Part of a small language model's weights: width 512, 4 heads of 128.
MLP neurons of a small language model. Each row is named by its layer, matrix (down: output weights) and neuron, and shows model dimensions 170-265. Each number is 500 + 50 x the weight over its row's rms, rounded and kept within 0 to 999. Numbers have three digits each. A neuron's up and down rows have the sign that makes its largest values positive.
A block is one neuron, or neurons of one layer that tend to fire together. After each block is what it responds to, as a language model described it from the Wikipedia text at the highest values.

L5.down63:530444510468528537456479456570484448561609537470514438430521531540518481480513479463513487482548440493486491463483489496540438446525435553511573495462500496504438443446521520562580476537462464451511500442490461515491503430594613470436520447448536573443495421468473475556495524491498532443
L5.down299:482522525523559595455570412505520478511497525444415521577564432562445513521447575466539446526454435463475397426514466529510411443474459459546582434485438570517507530547523472456455560437500428422489453574528399568488552510457552537510438447535517445417515386447534480506419574603426538585
L5.down545:549583487542503399531629541399519503527523485528564529517416508563541505525468570510486464503479431421539596490467476592513428455451490442464536521458545482544472516448498448390484539497581460426556483510487447581525585450437505537462511587522486536538514513476465575460481470516509455546
L5.down704:506403533433458489579541449650550558503527493489449492512393527492501569581494597534518513515448559509559421461508553476556471481586430450463497449477577562495479520588440472558469536425385533484564435488533395576539586434476479404579521517566564506449442420512509466535501508497527580493
Before a named source

L5.down190:546555457434528525445441470660546548561519561420578533489545488442545530486459555514533578435515478533558557430542500528549557451507441543474454497390556446482493574463493606473528489501546485502553484382466538523586414482461558458530448499458477468505475512563566519565501453485496443544
L5.down210:558550594584479484513448494864537459397458566472568512556488510534456374541492532532563506462487495513523525539529572528421488459515501566531495576509503420396498436509560478453508493567495516510479489496505503541506567510438483524464477459541522506486481414508494477589557482523552525420
L5.down239:557405451502538550471482538730492427529526440435397498449533418491454541525529444538585534394558582503501516588527488489423500469523403479494473484463545488460502445550514573554447495445513467488438571498429591455506472529482471523465559562532490514535504485451470504385438539420452455485
L5.down805:525474501553553516547454576785435485415588535466496451436500569533488465533482594499527487567414421486529495456559438541507471538511438495418510556442484437526443455515509491535441519551496437445541503397487648579450418512496493488572513505464557475516476686410510492511547534448483530463
Sentence and paragraph breaks

L8.down1221:477534512541510448394446440673452390519552561542503433598437466575472462573534522659419445597575518546535504552406476545532455505545478531528513496577555556451484453541470431505464506502483510569418497456536560465527496547583479501515517515595513441525578446488583462533610494480499470487
Paragraph-final periods, apostrophes

L6.down7:538505512407514438512458511390464546475574545496431520436429486565518508512524517501477502423522540477484495475586439446458493483554338486446584444567506466573542520469447618559437494437554495502515470460441480471481460601497442521528495472431519493476541583511486549467518481487417572524
L6.down23:502474516485532458519525521472496419472465547587541575514466479540471507541516546564547547570441498502461602493374529517442578475528605467516573567546541549569623552540440539463686477516404592479570508478549491531507427454429493503533451485457423464491461501531580553495506522520510431538
L6.down204:423473580497620497500491475739490493474452432444463506504522496531542483519511475474510530456656486542419436436466417503459471596479467463500515504455516457515496524503488493558470528469615502510566584565483538473467465492571425471551449561545627546432506492476503551510518467508591500470
L6.down214:527449462453527521520586486503558505572458483445477407501603566510549499553499545509583455470475480465500470481546461417574459512336555555566555501432559495486640491427445537536543511456531470596507559470604506544511507480423573466535457484432423530490387554418574542500521527436515578499
L6.down221:515483539413559516490533429546470504415530483557457473460540494469532479519475616456524523509524515605552516440456530501599510537504425530494449431499515522466478436431414405496513541580449406437514494499499529423488361514553434485434426567446473456517540504562563407417445525491598440575
L6.down303:494492512577538518502485500503440492551445500523510495479548538501458520472476478599456415493434532522534521496508441518528549481513429451466548511472567464443534519550505497531635490489500444583467391475514474450436501605461422554509503439543545429432507425507578491558538420426556413528
L6.down423:551547492457507538506536487327492420402504562460473505540511472519427448512523511547482522466513494545483504509462564541549503572422556574476637576496584523460495504502499475605522496499499527495589528436467460505536509490546401524488514532563475455510502448514560464462463574443578478558
L6.down431:574531393586570437484572517655554450530513542488453528532590514495469489527441488375490537514565481586524531434571499500451486518569493492521488440430447579463459464484449486591455495603534481482472449562534621519569518477516466476529470565504536435527408524578645490509520593484528559448
L6.down682:517463555475431495469533467597503565542434497557420489481551449487502489553385598465487496509501506524379470533538467568514497553446546467520449570548476572438476569398517555461409582567496452421525492530531638523530474486470478487511454531372459422490487580481592463503487484482515490508
L6.down823:604613425545523524469636431549575527607470397539455470449522486512477364527405572455564505537464507491497439517460495508495475444621553491504438508531524508458470416482611530522490460572434474476576574540536485511430534479488504548524598475489510530474488536481514460459487479551575554465
L6.down869:478574507596450514525531456581461498460420534577413563502481555527595425533435542479603427483495512549529506489530416523459341510539419530567461529459499450538434513490479543472453494546535389527578517527525435415485488533496446463548489491446499537542523501517496520479514533489507419488
L6.down1135:439505451532477481517522521755566460528448484507575554482453510488599544560418580566510461511547533455557558460564493412421535445460532455509480469491475509451421542501422484499443452422519510503451570514503481442461507441485517343457539521451413509546435448518435532477398517506515601481
L6.down1181:544477478532566487499475480607508489428437429466570417557500481497466475493461424505531455495575578494513529461514501506615558527388396459542405541375568523537393522409586483578585453525516455518432487518528458495506480593564531475524525496468517512403643545514469581594543484606446545464
L6.down1197:413538537477539496449578470410499483542489522531491598507411421431506449437412540525523497438457486571476469441477510545561470486417428469494486537406458460497508497518488427580537402598568497556453490465556526418553441488539488519475574542593435454582431491578558472496605421435445525469
L6.down1216:506581465524513508503522447486610492540431408486480461505492576477455570463495457436553521509578471485426551589546449598412445487408529502524498451519542544467569458452353501476485465529470429436459554536489477459472447575561499553469405530555453513535528520452585451559471588482483498492
L6.down1224:576579459489412483514506474564609454442469445525532511502410457477548533564453480549506462409548523621552483606607533478494543553521487472562535511466487528496572520638503422440545520528447603513553570446446464472440510463483482497472511472601490511507512438581541534526510415490509417520
Quantifiers and determiners

L5.down150:545594484435494416490614379673482522568435511483471493511542522534539483433582589498493510496475506518464533581484534538525535545491496555552483480527487459486595508432535532466438514475470552469544514515566518458456535532574533468503437474439430546593587458588658634465492477423432466369
L5.down434:472430508460529466504463484498544481508377498369426439460500462574373534510511539577558515487532564553467405504457536443482538531513497466558468448558426436407553521453563486522492585527596543465579529532541561439512507472500520530467410499523506507624443485556443521630466510467482551524
L5.down690:485474543478534564527518527565469412472522502401581481496510495456436473487439543517420549494494467549523505558517506457547489468431505520436495517564537501633420460519389508494526617557603478538594514542511428549397492483476421465448515543440560439557498508440526466486444506530464469533
L5.down1126:579520477484477490491460479691469404466511526515479381487489452455519418537373493487483449586558534458492509551459545391528494526619488594543544497519481463508520521497609528542530489449531447554619504545542496438402516379535544490445518509539499460547550496529524446519497505501554533515
Boundaries between text units

L5.down159:514520478491553471466419441559516507550503568559549507592542533508551616569449481468436536477545420491437513539429491501436475489466462457518535451498502504593609521582553641529499345505435455541568476489491464474550493503616379520482540609561537529528429487589554490487506472464476496524
L5.down329:467464399488505523542427448639572470581482438513501423509561569429487464443412493491513460488517559455504583563482547477504431479422520505499440549512486539573462576384510582568517436520519514490495506522423479478581488484594418518469490502502440485380444512540498490538546524564451472447
L5.down539:421521431474492549469517443656528523518417540462397623384446523416472589516279585513572494446472448501550552482439418507425485492475513594509464448446524528566575530494535374518409412488559554456472507487538501468380539443551393505440470551550553548520523513426541587425502462530459486489
L5.down876:506522535492481479449479448680453517391513525574522446483511461533492569558353489505510492483498486524492431496389465482505449418503495503501608494549485489510513489508508458556478442492430584448631485483488530548565531535536469537539513497471467449521413497525537454506499523470499548524
List-item separators

L6.down26:462579528533460469516519572618638541521489457464533526495497497457538569537545527467478458547567421467503460400508520467496484526442520520557484492517454509502605452543589467445406527466534539488465434484437477444416532546516466520472433545461409528456607513562590503494488588545533458469
L6.down80:502476417574475548525362459501460497532545462509486437491478479459554497608432478494509585423446486549407532442469488479489530488442557414419484559541498464556549481488568526563537494452544481445519508474570547545474508563498439569541585566477503543538404479527458567527525530537508463515
L6.down124:465522559520560449465450570396454523451473427538483463544515550555568465455509490511496476554459468526488452535535540421391556430563547502530551462434481474546465466544474594568494478463488531549569393413601612473439462525582518508536598602500536459543581524494581503511515466510499500541
L6.down145:511524532499492414576485492612483551494545413520569469508513487515488498415476516500473477456352528565539497500589456571461597546447483505489471537468504491484587468499446380497526495451489636543516438547412450503562473487527457571475486605499481536439499521497496591456456505536545477519
L6.down191:417498553526493465505517511624388469380449456503478493512480463507480512549482586454470534423464553558520471514403397552493500421421571435548527504481501489486447545582474552481472461501436545493474449506436486561464452478530530418531445461607484551470557419482437415531460462463490494527
L6.down206:563473524508537552517494559664536592478478447451476524591540614445574555548425520512496466477518435524456514425509416552545513549537387443471484578519504495438523538589473416537447561541553536409512483516493519480540490473425480483475529442462463555486519452508565530506547497487532530443
L6.down232:487483422509525484503571521427502549508465490437566436477549601513469488447391474567541482484512528457497459435444511503488318537470429540444429408449533513469440546550481449441492436533611492489531441507485499501487448503559458382482514510497454472471354490474453529487496534446544508444
L6.down295:522474576476450419477497507610488509540529527480609514523528494482480561484501336437454530582526516498481487574551565581465507442536549459502511449562439465536450512579476470568558610482401497500481499442445458495572562508513418544544558490535510535443530449488504463578514500539457504574
L6.down319:507490471456587488486457366612531463531501575509613509548567583521473533506523462526506522471417499612522416545556537535525387514570476467490503457535506502438381485601477404495524484537543469428522487543500540480472583494547399498485545481526466575505574447449487456570540514493502469510
L6.down492:493586501621505519496515439551486441461390535532436520472510445582462499557590590536546487542446419486426482574497515466480510528570569500385521410450524542475570535446436504586514495362544390531585442405493547480452446480545420552470436531496500520481468459406605408434510393508579500507
L6.down679:547395532513466432535543468480451470471514566571566493515531416519598489431501435535451444568450603442533516578576556431471463532515504517543495420456496539514452488419493516458480535484521458503532501490505492439435549447424576582521569449493458545411489537516410457554486475417527613534
L6.down1121:400465450515516528410491507604476523514471431514466518512480537535549522600517402526493499493545553465496420478524494485514489486579469544568626479531494524435503504490490487519534479573438587559369480451446435483503457473564546501487492470499410514508456586509480558453530436517475530458
L6.down1125:410506574524497470565515415476465459503467512427518530508578563596495463485496504568581482529503520471510507510513530528532484501568362428519499531525544531544606395590469472593447430592621519528460517458530507503507552548462507482525521491480506559466591520455509410494532490491600488503
L6.down1151:613496372506498452471458487556422593415383365445481482473478579523541481514546473453490549501522497475494412418503541423501502444455486489496513585428536408450549490513560519589457556472484554580521497550487480460524558504524509500563440508518531471458498553570483468503594536466587502516
L6.down1244:453498537462475483548401481511479505529470459553450529460489518487578511515534616463559595478498476510584469459452430501592505479520430553534494496451533435454406518547509385492505474493467546378476478585535555553547435477501464431519580546426531534473428409529479598557516446414501550463
L6.down1297:469576577418562494517483498334465485529541593445509433561522506483544498402496429463500546441472529471499523512511480483468544481440469490525550508454488482569487526498435510526517405518540492416594528465546461455426401424509418625467481448448525412462528437512501525608462551529403575446
Clause-ending comma

L6.down53:610390520523494480523482516438498484428513576460455500534438398430562524441488456547460496479477398511492627512507547360454476416452441487515548513503496490501381451537536497556514484490481505484486478500589530410479555433524418538548513551469445535439462605443495533467498500444464537456
L6.down119:552423469498454499561517448610549557515488443464425485467620548474518580476493435500464438476510465571491540500527493445459518422488494533486495585406453564494530504467486513517485484502481523501573527453561597422570520503509454624576538504478484424420476491469513535554461551447513496483
L6.down275:410573527535491469428478486684409486393502486481521505530497486499457500443518523505500520498538523494489520487482464462406583548510443417493547471538513512537487548424484504420476470486450495472548509438476551488441523494548393414472451514502577468515584528498559532524464461468557430480
L6.down323:483506545599539463423482415629496426488481470466364492533562499533537570497511415467530625535490422436548503435438379518441521487547478526449558546574592451540489455430491513463471531476486565526407530458523463453504459552500475522505491395461491501446528503395485534451436426549522418432
L6.down344:482443416391505429455553623585498577493522475463451522560537502536536524457467518543533550562507455476565528581438486359507569511470443518570485500529461477498441511502537474471505440553461554490577483449596544542492461528532449492509504542411463596577477527550504566476423486491574441472
L6.down366:578476528468538499503571331766459510567554590402515479546581491517484454504477520479493580489559532462579434498537505408533573516490543494434531444472517385499483488422443519397475528542488374450517551406412478528551548521489509497516494532496559537464573452469519446507427412508578543525
L6.down410:483468529459504531443549463551450499443492503395406451573517424454518475480468465524498481454490543522504567510487452540540512496476569461526424476506464398572510493475497506530477533579571396535453504605552533513566564505617426326536547502521534472500511457507474442502565487505536496448
L6.down451:482515509554547522402548487603555466452467534494439492503538563437455453462499472495469562570450450442492496501559483546510533459461466488445457419488490509477557580487512541462422446513433430483516516583560481415511474559465433451538510515520528482588401471505466515474496476427427428510
L6.down478:473532491499436472502531554759469538466468511496525586568477424523530502450409511459549489590429447491498517489550466512459514509534391497539460478442479426519552519457524516541476486453427522436416524542500535442459489570578549537536509510481478479497518489489437498456473442510485569505
L6.down607:499463516441469460503448577605476541561504529470484583486564543401461591577563422511503486507470526450452552507603541510518545479489498504463509529517406440502466509552420573471521486474519454568570527532526537502541561552555547448574552447533482521523416430500461566517580554536580430483
L6.down889:619549490580566502510467409553356450472486550451478422552497448427520569504481521440470458475454538528569523472488478471440476431590533457561472577428543512543516546547570539466389504443453494533545396502567511398455464469426452570557602427494485471505526493501422510560490474493561495450
L6.down931:515454472595543474441493439505536421433417512509582443414524527457528564568514589501519436528425439489495569540448549546562570496478471439584483552489463472527528599501533543474447447433493490542439455447527428479522536534567596495516501536624532453485439508563520542391461485571452469516
L6.down984:613492589535519522503548454685538441488565384474544524519536533558520537475497579431451477441569471499533497509443600517546509528508479457497447479603517497508531493476546429517476509581533573504528509416393539482479483455550370486487502560512441531542485564546614591496526557483429507488
L6.down1114:515542458477519552548407557522425531509539523528465516453453533439561501528456555458446504493453534490525557448503560482466526508551393498509428479535489464563497439456464516507413473568535549485546456529610468474475533490435474471450533427433535560555623524506450526518498523586529508554
L6.down1148:528498486461561561427498452696430414473452534404464452549569472491538587515523460414484567504506483614418481412451569554537550487385536534393533548625590569546432446471554513537573435472505550446419472501499461480467528516518461475506493587583430492443534478476438439534509594529457441542
L6.down1199:576471447619596458569513469751399595548489463474473386516469505508589422445464515547473467506483523528526517553492511452494507450501450481545452485501487477453467416527481468505553577532485463518469487460573482510486577491475504482482497468519458444519535489566508521474509485511490505536
Sentence and line boundaries

L6.down58:486437486458437428441434554568594432485399522565507386540454496520407506485546479429568565524620454552449522519514416539477371490531537485462476482458578425508496474502437389467528480487506455517469517458516564474547410440475545521469525472431475474426527550448600458519571491494497420557
L6.down152:508484482551549511431550382371469347527526512462463541418468564532445496473488534466419438588502476594483452473530506485557442457534501399470514520514409566492504530475538440539475547436448473476471406493529563495520560507473504470507498492536590485485480516523480467498478505579513424517
L6.down183:599460420503571467537484526515532451427514489514530527458419555500438442443508504384546528484536470408408492527539508534492444522420494492495443481524567442505495416558507475567470463467479413504492600585472449426486533503506497528491515468436550492479443481516537445451492440498432498376
L6.down225:411545489516513479542507453399504493475553473572513431500444421541552461490506470465484630529514481508510526446443464484510469454515498567556519544415511589504511370567520529470532535502519484476514550501550528526545512458554492540546524580473581444466352464477591498568471473515522537449
L6.down228:450398553622529515483519424569570512577516489446551447455562419502518619506556502440488492528528509503485501439576421496505450411430487552476552495516561549560561474536480470374584426504471596494498413594471549534497519427519581396496474465499428527415574519476456360453461567490465508534
L6.down314:572581454564479531577547482507550353464489472570425484532393530461499562491516436488469404467435491566525516516540521450594478454562548621476465474365463457515484535425454473551501472551535498485537534466424492501440527505454506467474458483462491469600450488498397472538572536481464570604
L6.down476:516421530547513570454556561459455480497405472422415579565448442533472595488445520462464512487529500504445373456433624543480508540475562494373565559452540526418482418488511533483577540542468452498532503502528483566475474591417453582489585529516432429428445458516530422453513450517501522568
L6.down482:519580475590476497521525461538500479518410538515535499502459513568493423514454485481458532413449566413464538481418461529398557465449461492539498499483507450452524531528448457479452517428432445527459482615487427606564469500498502446510502534448499585482463498523548496428508537504523417424
L6.down640:394539486501469555549445556464485506491470578534416557555449545510539555430493464453600573459433493464442489489470465511542437514369474510417550484441497563485455528534509475433584536476426491501488482488532420480529470533478518466528461450509432411467462510505532539536545592535435472394
L6.down785:481460567550534576528456456523597476566566511382463518597517438580485463518500421532484531472466476543507564438520442477552496525567442489434524462535462545523503562576457570496445480456565496448475534555521524542395439500473566430513463529515523516488458470585484487511557530573378409525
L6.down811:536412534508550524537543455504513427529554578570509521541565544598485452523477456453510512574484521541539521459436475457608571487525445468486470557574511610598462466458410513610510571460513477515476525510562428565558479586538539523500542612568522505463496500504541425545430554480490509482
L6.down987:544485540452573511514461423495563346538523434500483599490466547507595445593448514442585399544531521587582478529401480523563586501575482568547565589530496446591546491513484439468532495544494411450542439619491467532491500562498585560552555505471504477465528478504531553537513533518456562499
L6.down995:468510505516470473497373471580501417484536503486513532479499529478561542439546481445436499509535465581531500465523424540534519509521528536508463586541550558516424520533476397565534436486547491501372475417544494437507499524442488517484575503471553509456568528483488503472558544486438468532
L6.down1023:442512497568567461422515467587533397543459625492465538454615551559480442401507478419552544428518419533512477573413538534444501550500454488509509481526449604459439478490590480421528438491526565523462498470494426576489482488427509432437558500608488363481591487473379441540475524516474501481
L6.down1078:558489410525491498475515447583576431415485537478535454513528517454491549536520402452549500483562488511485447486476501525526514518522427570535605502548496434503480500473489441424475411487520402496474456401463504607533428570518510520582533467556488448506466527524503545471520485494547500523
L6.down1165:501522523570499541474513530407532471438411473475489512569488423515535403515495457478480442465474554542530485509497556535526642526568481494591577436520519503451495429442540492485513500562556468592501499588516556410588473521566575512545363461553540475509456511490569554538473504575654467504
Source attribution slot

L6.down29:416509518568509474459507442387533491500529550473497581561549425437484505608514509454590490525513519499529532531576440468458530574527527487533564463569567545552488415505477491499438511446621475483552524506538491493491452611517495469550498600518522507437530501513540559537558489551585481562
L6.down37:494486500544518525534398439748441456557513517500506476453469495522545521517498504436440507496452575513448461481436613619402612523534442533469511523501574510494512494609472401416522430488541476470595493474497485557463592520526426494453488534501498453491464513507529500500463503493478425512
L6.down41:473586655521436472468539448378526567533476568541532477462479539496459485382491494500504495517535536502482475464559508550492561493527533542546392428581508515451530405589535426548597462531452506481486560491553488539372504491486498503598486477427440447509346486542448549428546600381496425572
L6.down149:520479473475485400529503493598512550534474475501552413383511601504560481546525464523485534446452472535547509531503550432483502494523527496471463490515564536537527424561342511487492422409481414490610509597605473518411489526479530394521483518564490569436581493514508494467463513494454408530
L6.down439:450460413524417412495473557580550560483537431427560464385534536532534509493545493538501500485427604450540537501536447443506445488465499518496468448515547537483616507523438385443443484496576487483466522432535432508542491546530519499456449444510506489413448462511587461515451541571553491493
L6.down667:621437505443557557509526479403556445522533505488467399461557456562462519491570620467503469506517453487572441547473481475529423493506486465510463460465485452538522488483446646497516542423586473494479443526530564520536484429417477418456496583443498490499511425593469539480514466509519434570
L6.down724:501494505479454547556515539531449591437388493403535397507541559485482560491539429561494654556523522560478480480535416382585508586567569539545485559547399568482569586473470430627502563507454480482572431508458553535545521586553425435445519509558618480517600483540460466519441452596466557524
L6.down737:472480522414480427542478423618477534530516495488522432515475510515542478461536502569492514493521563493404471485475428497432588481494463576555456524498408508612461574422416493599508462496540415581530501468580486457441504502502411477475487560476589473443577533488516540579541529524557510510
L6.down769:516538403572524532567584450693548524507466482548415523497549551476475491517553475492472498545460438427571496549510503429487481437537585451421489521422477503447383484512571543506533469563599504384502480479476443479466480438515577509418473530489499538501474548475557531489489463513471557450
L6.down871:531544534588530525389667510684486543561475567413491551511430534522496539488621578499544490505534511462531481473577457598568482484488391514427445516368521465482473529545385458560498493506572512487433457488445487536459405494494454538533508464472532550493487506500552574505658475536577492377
L6.down936:643487500447509456431554570371544557449535477402535497448468443551430493607588597428564526549474550494582485443523468625578484486477505413368538480487481550526476506617472484444495487559498485555462505520414438440479515405524498506501586547540601481473542424517532488398637610446505515571
L6.down1117:522426581475402475490416509484507513564568484508390542557479445512479596466562524425530520520500609479503541538507530526510479469532433496560431445448530478478465544400504416474552512496483635448517517556544556443398574557535539555512487410470524508531472439551448502462470541468494452488
L6.down1150:503531499606493562595472524568584488481487490429506469419432530510542488479564552535517488447568438457559505566502464474467543437430468457453591492477443425448450545456446486559597523489486439591491576488504433567505470449557489576558428497487543464462424606547458471572536504437522505477
L6.down1194:527539476446557503474508515459445452463381490489558508464583463527462549466510461501547559509474523550466519590519497575436395509543498496525471448595459494589526517589536654481490467505528452473538477504535466528500393489548528500506436507456497613486592549509427442428469498499501423460
L6.down1257:487558521513503490526543452450584463486499550515501445494571445549453462547482439497470484478478371549473460489531502542494507503465478413551449501596470526488443519563459468521516537557533385444465397448471516477370497467552533558522446478561498505501544387508553479539494511510437442463
L6.down1326:451505441470500406524590448657514505525510497548489502499452523494531475517373543448578560457466483499457545444506534544474549564439481508513470505459468569496500491491472482561422434492525564534496514519480451489452410522439491547495521587488360507438558593450520518540448603513564448441
Span-closing punctuation

L8.down1111:404473542516488493546467534768514532443490549599563488519429467524493403544548495541574441489498462515465488532554519485483505484474480421493441429523533438491422552434539480512511455514474572604452483470487569512632525499490509586452535491417467486510559510521472552457512539524398552545
Before a name or title

L6.down91:496574494509590525448472427573473552401510488441343477566445523499570490503518452477449473479448522489536542427424445462466476568469483476565682533522360454530575512521524509553429463474508553479412444524506517504553547453496575454421409483475527536415438553612490582543418560556528427530
L6.down213:499524522467405432520549583766375480548518435508408457525540453528435473537352504455476526521530431517455455473557423519605467517485497482472562617444590500449485480561567475507605624578513477492489502564502561458545472513470457525481500442555377499418432498453499525581496512532570422495
L6.down336:528465557378516541494383502578513470380454501540534438531521476530537459495496505477488526493563471514434473558488474590514471584576431514418419479559457570492536526565464484583553476636436407504467507626534516534550575431528462570532430470490382451496546400515560410497460554636489543458
L6.down411:530482436478525419458513458694477517560528602481572579581542572530501585431506455529561442510499452475493605398500499480464483524515454484521534544443538592469426496464517503593456466517566489595504486463501428582527439464546441461503517506469452569420547523500527504457517405494459531444
L6.down418:518427542529457420494437542637436473462518486588543464484472386464470574495447423521467533474525437557573439573533550531474388470515445523470512462562448531574528539576599479497495529524572581455490563542498533498513467490492558575473496489508517468593507495498444550510487617516536585425
L6.down555:472457470548464464500507525539419505496516491565430449569480472530516499401542492445443425413489452529545486572438433461523492512516447485554472601494529393464435535486548524496405551553462395545509402459608537495515426444454544521437457491520623454478466643490562465502530413435466529475
L6.down698:441517499448570523518510597789505479455442586530547502484441450528510503539484415514529521586543488500439468547491552435509490521569465488525475457503503421508523462466470498561520597436511467533588472448470588416426439557455449559483424551533548533583557450547521522542591460490491565518
L6.down744:559454535469446511542482483546487549481547507505549425419561439558505471428475522474522533559509497445505508492523533469460550514599645585595515470534621476469638371434512459488513537454430509461484561534485602476511501456575504533582521451486481493470535507499534445607448516454493473472
L6.down842:411547546465622479473507468690520471576442490437517449540501536480482544430500477466553501485489513508509494504567503577504487462489405513513544462481449542550472502500428506497511509434519487450516536506536472468518410527544485538516543526529480495479509550465558488552477581474475400503
L6.down900:481640477508508466448480575518393454537506469478488411594507485587532506385489533567491521558536523476522503400466520462451485479534594486477505480562556436493532441531498484493506483513491553479504574482615398529412421465492541410433476486503515504494415451478588532426505567515568548440
L6.down930:605562522514532518526423517549470553491498505485457447473509582528531551517547532575569418553453405494495523490553451464392422473564380543487516480551604519582490390508458486429480518471519476565494507527570488570429527469423425508439568554536501468501423497542562509540488480494498469520
L6.down933:527460436463478540505492415669479431498480480446482393504469546561404604476491465524519518500483460598455467487568495403523536512489489467384501547487470554534482452472556559432460482532496577513461501549497524560372482449505464481426497620490569600480546450433546531503482470454526474514
L6.down1054:534506469548500506595493543688464527548526471415478475467442478423563585485371460466418452467429458554541513504496439477373493476563489521521523516559536487514515476528516492541464423507466519477526498503480448453468497563587470498464525454458525542418483582483481639525504486419554461496
L6.down1095:467457475506487550543488478670451600402562400437512447604578539474497523495620410511432452602491461485483433433445434454494507482491435490487534487496474491413509474515542501456499445492444538511439559487451492604529526514556504469547489551463525500420534432595477573443547525519631570440
L6.down1141:493513522570498457486441509596595476579402493489507496490532412491441423450519462491563518547475550396480515586438534491504520481583595565518487524501515468418499482489483435492518473428514486479502461502524612359536516581573544459520546450537489568446532462464517565523502439466463588542
L6.down1315:462514481562470564451593559568425461491463487482526505371502516468475537496496571569456499580547431403481494505547496540547478478491479491472553434494484547473519403472517431500558480528599489459472546584581511494419525442434538481511487531523451483503432384494501546459538586533505502502
Item and sentence boundaries

L5.down23:597415490482509575548405399547506427528538537521472488554555553534430544462549444509452452446474608580595490528457548418576522490565579430500535477579473544467484478471452480444438527494614497343514604556528628555524421459481526467493522553485532505383435526476466503392419497538461507502
L5.down161:638487469452475489539497560594508463456491532451439549461451531433556420565473427524516538541468556478534523512559594502437532532501525502545476514446600484578527485426570475420443594512515489456503491461521554510502534508505524484519467482451476428562512479481464521424461547480548578516
L5.down844:525469564497486479512537497568492414491492549577487530521497528428451531506508508465575422509442553438518513516401500562507476486567533602500619542547492509557592500521488583557514461450497507489618507420508500545484504488465525675495482494503401524562540487429487518528470494478482518445
L5.down947:544470464510444484642498496436480451562514408400497462528506544433516448515563534496498551483472559481639476539566583497544535521464482471478535535500455509553538593561402510485530530386493506473493480499545509523498466508422398513495538509515602499471538500432471452549431480501556526488
Paragraph-ending punctuation

L8.down1126:483546510544532475485490489475494508481600478493434499432461464438458572475568543554347599520448640532570533468522477577428459396549485448497498465471502595553513482560454492520441522540497413522456418506442527479491444478565511509519541547481519517335499497492462497498499495510552597472
Music chart and rating entries